{"hidden_size": 192, "num_attention_heads": 3, "hidden_act": "swiglu", "optimizer": "adamw", "decay_fraction": 1.0, "decay_shape": "cos"}
MLP neurons of a small language model. Each row is named by its layer, matrix (gate and up: input weights; down: output weights) and neuron, and shows model dimensions 48-143. Each number is 500 + 25 x the weight over its row's rms, rounded and kept within 0 to 999. Numbers have three digits each. A neuron's up and down rows have the sign that makes its largest values positive.
After each neuron's rows, "fires after" lists the tokens most often just before its 100 highest values on Wikipedia text that the model never trained on. A number after a token or word is its count.

L4.gate22:529487458471486492477465479573497449506512506485501500521462502527514517472505502490498515518491461485492518520444449511478492494491520513495545528502524449535503481497516483505515482501506488483495488503485488466526498512530495522488519499525458472449475495498495463481546488486518455545
L4.up22:517519489521508521470523487506498459532518502504542484538499469542489519479500506513502507540504505472487493483455512509500491489490500500553520515512486523493471447532496500465519492502456478492535539495494456466519502514486469509571476506522482465470477491475504489493542481477552539544
L4.down22:455497511501508506510517484454509511497519508484531492505481464524498542506492524547480487533518499475462527493522506521485488521481510494470468436543552545507485525472518489484501516508516499508521513486481473500494483530462515483508497513526508548485501525483496475504504456496446518527
fires after: "\n" 66

L6.gate263:531491521529493544542466493489488474535472494512510461503497519478531471481509511456529501432502500500496487528496500526513503484513463517528506471478473502484509501543514497565462446525481502483484534511542551479520510503539478547510508520503501467517478531494541552479505517497461499499
L6.up263:501486503494471512504463483517478500510510514561481472468479512481466540474476483460519488507505516469492514481488486505501510526461473514515522437513486502532498490486512490520479499469504528457528492491505471529496469509465474481500433498497501488499506517514501447489500499491502516488
L6.down263:513556493500524481499544452489509486484517467533506509498494492493486439517473490499490549500479535495508466443483517528532485514484511507514495450484501508483539511458478478528510525489500519550483468516462533474498511546511510505533513496475520509528443502568501460476532469485487542518
fires after: " " 72, " (" 13, " \"" 8

L5.gate183:523478473504489519473472565484520501514509503467514473505458508494490507486493480496501520503555455468509447513518529505509496513513462487501536502545493525533485501483551494491492470524520457420515524507474521460540507510527484534476519528475514520504537468510499543471504527507487462566
L5.up183:509470481482469505493516456471559517482452486510512513481505531489497525587516517484481471482488463507518523497516488471484505517477459495547514486522501559492464485481465473547527511498481502502445512551495463517523487495514503513508507516532462485515464504525475528505498462504509490484
L5.down183:500491477473467507535539529508497528484481520522504507464485507504486509529505509519476503547468537544491496554501477474482503484466535538531487538516504484492491495484456467501500506470492523476491454490501471490483486532483532551507528530470494525533459499475483482497491579521487482489
fires after: "\n" 56, " " 10, "2" 9, " Bro" 4

L5.gate83:496547498515516522508518488477540479517495510527505490519523542455498501505483472478501500530544501508558506545470493506497491479541544455495516474494472503518527524471484512525450519513537462446463488500521479461546523500506491504541524510487466505482510513496503486529528494524484482455
L5.up83:495496514493472445456475530510521488544497490514477449496482527505507528532487486518503527485488478508457516480490497462535456542487500504527486513472482506497511498500474493557506497518472532530513507530484514549473480510467491505506484536486561517480502500532502512483506549514525539518
L5.down83:486469517516473481451484488542479521534460486496468462515449502440435547455501510452488453459510501519475531563496536485470482499478498522506515512536499525472501477511531497510481512535495527512532544511479516512503534462478496536503499525504487484472547524531508504472491553509489505510
fires after: " S" 14, "S" 10, "E" 9, " R" 8, "5" 7, "O" 5

L11.gate59:509499459518485481509500490544510463540517491477512453469517530519467518482462454434497484505514495519507468544513499467511509519513508493485474497504504467532525478501547529483503499520497543452496524537478494496491466530474502530545460535466468491517517482526525520491480515497490484493
L11.up59:471478519500481537456509479524499540520491486500506535471524513477496529490514502470479469488492492500518501511485541497483508474480493498515462478545531507506521483522515425522505522519519465517519521539504451498529547488535475496509501521505470491495501552495541492532464512474484479440
L11.down59:469527492497490506502475423487444519480464492498508527492521481493512473522509528479482488519556474496505490466478520507503520497498495495518530472547516556531486537511504487502448510489475521475543515511521490485494527541537469476507476499542470483530505542513498524470512492518547556487
fires after: " |" 32, "|" 9, "-" 8, "^{" 5, " " 5

L10.gate284:516553519554485517498490485475480507476512490505507486483490522497507519478530492522502504529469518499511515549491536434515504496510495513502462538440458468479465480464485502470480472512479490473493519492493533513507535477453484516475462522518486477516471480509506534466531519453508498454
L10.up284:452491527495519501505502478505467521481482549544470523521525469483518477502515481544488527473528451486489488507545494555524517481501489516460528493453506488478552538481472502566527510507463509522478525510535469513482524491471439525477514490499484525481509481536443487527506533490499512519
L10.down284:494508477534440528501503492496526468496518543524493484532489474534503467494515549474508505495525453470452547519509463482476484480512531536474472491491484506473540508497489493494498513484503506494504503506563485461490464487502463487472481499474479497549527464485476530491476501508486502489
fires after: "1" 42, "9" 17, "0" 4, " G" 4, " in" 4

L6.gate112:474475528515465548493466463478498489481494484512496486525523490498481512535482461476543513509512540553492493529460515516509480513506477559504503519509469541469496548531521469503503523494503492538473518464502508488524533496510473541485503481523474450529488473490475544492483502464476465533
L6.up112:503494496459516501522526521513552453513527544504463461499462464482512498512511496491512480539485473495497506500497482493529470535472519501493518436555455466486474497458501500522467514505454513464515507506496476472528497473495495491524470530534501466480529516481498504491515480503487535514
L6.down112:480553465486516525519540485512494486507510517495499479447473523511495512525531507481505492496503442468474486536529515524509485502442518507527515524480526476484478480468525480501510506523500514497490524486488470470521486518537426533539476501517559532509484440514544491534530484472509511522
fires after: " " 97

L8.gate433:508503454480468504515492478505506488524494425493503499499476552516519544503518478514512500495508509510505531527517532477515517491501487497520448450501483503502512530522497524470509472525543497541510510517502494477513469507518523545481520522470508501558491501469513502519481505538488450516
L8.up433:466463494436509481498457511474506494448490527499554526490511480526501509509496504523448512489545541480521468520503475509499488478472478481497529480526487491524486540481469429513481456476513463477467532488551465495506482530527464533534502486469477542512519512492538506539493511503492494523
L8.down433:513482454527497504493502502443508493452487484508488514499468488515510482476513494513507490536517513488509507509504502482497481462482486532509490488481568494421525555466495511544486471501538524491447515519525469538507478505495471526530477479484495491579494479518505541503476519507465487520
fires after: "0" 43, "9" 19, "–" 9, " " 8, "8" 5, "\n" 4

L5.gate22:498501491477504547506491504492529506491489520513505431504541507543429491477487486472481506464507551488430478516502524507528482527511504499511491453506479521497517522480513508515481472493512529526458528492528517497523499538521464584477485491481484448517461475526478554476516504498507526482
L5.up22:494495486480497525504446488489500465492533515510467474436518451537471483529476456496486502524488532516526487469543558521497544486462503481520541492512482477529522480458508465522497496502495499492444484465514538494479484481513495508470505511467518475516518528508502502501509546527492524489
L5.down22:496473507487516507516530508441515454533530515504494496493525488521503533506522490440520507531476487538518494435552533514503510515496515470499534508472524484479512518506570477485515503540464498522476481492495545510467496479503507526524498509499535502527507504555525504503477484494482475490
fires after: " " 89

L6.gate69:487507481538446528516486474489543463501508487448460466510482538535509448524509484470478518525508546539481538512439526512471520531511496512465440506503509491500501499536554500539496533489493536477484535494482500516511492549492494501512473534534476465498529519478522536516495479496491481498
L6.up69:475504544490519503480483477422518498484464495489500466479471468495469497435448468503526520472496476476515475486512515500479506509489527520496507536498456445509459489494517507522553535499471481537485485499515500484504512507530502482518501505499466498512520516537530488532436490474506500509
L6.down69:496453500490496500499478490446513486492450471491489473487491485515513515516473501513529483482484460485518486517490503491517486493480567548536519522449539469502481470502541469485512526511508529488486521536492533528499539534494490445524501542500494544487500522507531513528507540532482503486
fires after: " " 63

L8.gate406:453489490515497488495472503504508517499491507491499498487511490522490498478480465460509543466510522505491474503505549567532488540536509514495537447458502543477497517490524506470454487493539504501486500479462566523508478542541473502519491497529503465482528529499512541488520520515454468551
L8.up406:512490480517481505505482505502496468501482505522512500499533533504480484471503519479463458440493537532469527497472470511478519513478451515540466527543518507529566491512536536521521478523449489477549536472504497488507502521474517538533499492500463467486519564503476488545498512511563551490
L8.down406:512476522520534494513493478513514495466497546510506482461553468524471462499514481500506552487493474510502509496495512549513491471512522485533469495492471476486517504487496457499485472482516530531511463457533535496534525508491514521461456519501500485540465518506519516498506454498468543557
fires after: " " 85, "w" 9

L6.gate133:505507475532450486492491520523487492503531470537528469524551536505515517469524505487493530485512551503510488511491533511532507482524492537515528466506502518516500538528529467495475470514484495462490516501516500489527518535493455564485479520533465445546495506491543496497497513492476522497
L6.up133:492464536501530516485471536457478511495503483557533488528486494498480524515478523492503508534492507509542521506533454451516483475477448504531549563504506510473489501540535464508491495529479517469556524509480507489490568481493479513496461518492479539487451481510513500504508511496480464485
L6.down133:444484512506507465525476480471458498481508526515503454525531503480495480494511466520507510482455493495522505452495457471493485518494511513516504481499508520513499495517490476499504499473522534490522503498502483520508462509567486524495506479531540510522500481468554474488517511489514524537
fires after: " " 53, " p" 10, "s" 9, " \"" 4, " c" 4

L5.gate188:512458501491502501488433456492533497477510484510479490513525500531500503485508473521515501518502540530507485553501518530496529510497532474497548476554492542552487541491543500515479529501495514456504528498512479541518519525538454552520499511522506449468524484534484573501521526521541448487
L5.up188:410489465524510509505483510498515457517480512505499465535483481496517506466463491462498544503479530473480508475485502501492493498511518527520494507480519478491534552488474474504491541558470509515505525493487517492489505484472509524490495502505473520551538521506549479527522464510537489465
L5.down188:493502496510473511508531491500518467550451508525483512494516464515486548505474475482545551490514509506474493498495505503498495515487511525534497500483533510486497536465536509475504515535505526469478549488488527487490511508542545501488493471483494567522492469479523492531501493523496497487
fires after: " " 93, " p" 6

L5.gate257:450489533535462514522486530491501514494498521491532495491499488500533520552467529488518525491548519566464502490504506473495504509485501531484534478456481508545494524486512519489434437486480502504516541513570542498514488510501475534543478507518528489494476501512521499457522508505495535513
L5.up257:506515483497562471505528513496510477442438493523476489489481546499534508515462535477481492502480539481489521499500513483475509529531482518507535503499508519519502494503515486484469478500532486470485513496498500474500495475462502490539458513498508496521469496487485481488545471506515524483
L5.down257:480502515521526496550510500513542471520482485507488526523444541525529509519462571528513506574474505483533518479540493515523530532471490505484511505510557507490544482476484522486533535489509517511501482494494529471482511520481493473537500492496509555483532477506459536499506488502511513483
fires after: "1" 31, " (" 17, " Ko" 7, "ü" 7

L5.gate18:487497482498504522487451460490481474482475484535564544513498505548498459494506500491505487481559414504519499483500500457469518525486518500507524472478519513474524519494498501540517493518494468517519521509511533506495536489519494560518531510450499480518468499498517529496514494480486477479
L5.up18:505476478528498492468501515522486502524542431475523456480521532483510490509498505450496532513525519476495502536460533461534483467482498493542494478530501545505506479499503470504516492516468457455517505521454546504532529508528495528505502508505502500484464462463531539544543507492560502537
L5.down18:527486526492486529469460485463518529545484494506526512494526491496511503523507507511492457465524491501474518532525504495479512506496447531489503484528474524470477509496458453508484503498509483453449479517495498504485466509483525569493533498505479554480493487489471504524502518548505497487
fires after: "\n" 100

L6.gate81:553449509489477516488454508524548457500498504514510516516513527542480483539498473454481520514509532484490497513495510512512496504542500504467524466499524523491521484464460540486528480501451532530557523480523546454544515484515486560522509481482465461510455532467505507476468549498512502529
L6.up81:473498514513471506527488496476523516448471512501514499515518533477505521459546528501512503526503558498526512530513495508470492536489526459498446510483491479454488482497513521495502488537501507483483489506502453513527502483521474509518487517485514524485487510455451502554531513496521509457
L6.down81:510529488529535502464489471492519497491498519500486500508510477476504519502500492542492532488509549481513539498532524521495498512502548421514489521486518481536498509488533526527468469485528497464452522504518530488552457495485476538505477489471486519483496463535481490472513539476475494546
fires after: "9" 75, " " 6

L5.gate498:503524465540507552503505504473538473488499480498487464525492517460531478486487489486520492475489488519540568501474463507465500482523483497486499521512503489518516499524446506485499441469450507562500527509516516499515515519484459535526493549517490469518515498496549511482516481469522526472
L5.up498:496490500513485531467522521503480504509525516471493483523478533526453496505505491500494519477448487461521509472472547510495514472510496481576477484489483481495511496545484515494479545494518517483489533481467478537492511510520503495512480511488469498497464493487524505531471482466466490469
L5.down498:548536467537482521503513483504524524458525518506471525490484456456516473485501536507500517535491491505472486465476539487531500491522477484523483473493487506503476490504494499466468523510492489498494479483480490545479470512519492539508488512511502543492511476504491512502438431543489527489
fires after: " " 99

L5.gate425:524484499479528499483507468518481498492527505435502476532551549500477512482542495459521491463502515484506501479473521499490476472517513447534486495505511514552509466538476507492493510520458534492523518490529505539511518554464491493509479521509484508515455492516493524539464457497491469448
L5.up425:488509536484514560469524483487497498460516542480471480513505485474508473490501504496520535451484517481523488496494533478436482483500496500542472479525467477497476440527539485515494516502493483542531522485474529454532523503515491509503479499486515520502506488502495521529481485468496482470
L5.down425:511509497492561514508502472505524483513435486533508549495500490512532507493473529540494528542504509502510528437550522498510475528486505490515525479532491492467460469470533509488497542511532512524498518500475499493503501463471530563488520477514501514470524475486498522512494472498512533473
fires after: " " 82, " Tim" 5, " Tri" 4, " Ty" 4

L5.gate11:494509485506512545503517467486556503499484466484467464505497547498493450451511506484525495452501499486508515499486531506502488479492473489496502471509456512544492564504468504503470475532530453477528541482501524529506500504509487517500508521493466456514461498468495535496501486480513477487
L5.up11:497496538538516504536508468502505499498506499531475502571472506504441461511515500494506476522497503508537467451478485498478496491485514495499464496522501533521448506474472479511558563504519520491507522481493499513539532502538502453504507505493476484447490538500534525520559462506587502495
L5.down11:502532527494498483519505526500534577470506502482480534499483454463486509504498541526461505546515507495513478454491449509515505534507536495513487537487542506512453514469480518514553534488500484510488521473483467499501461480473517431496473502507468519493522511523495477472485464537502494499
fires after: " " 39, "." 35, " \"" 8, " |" 4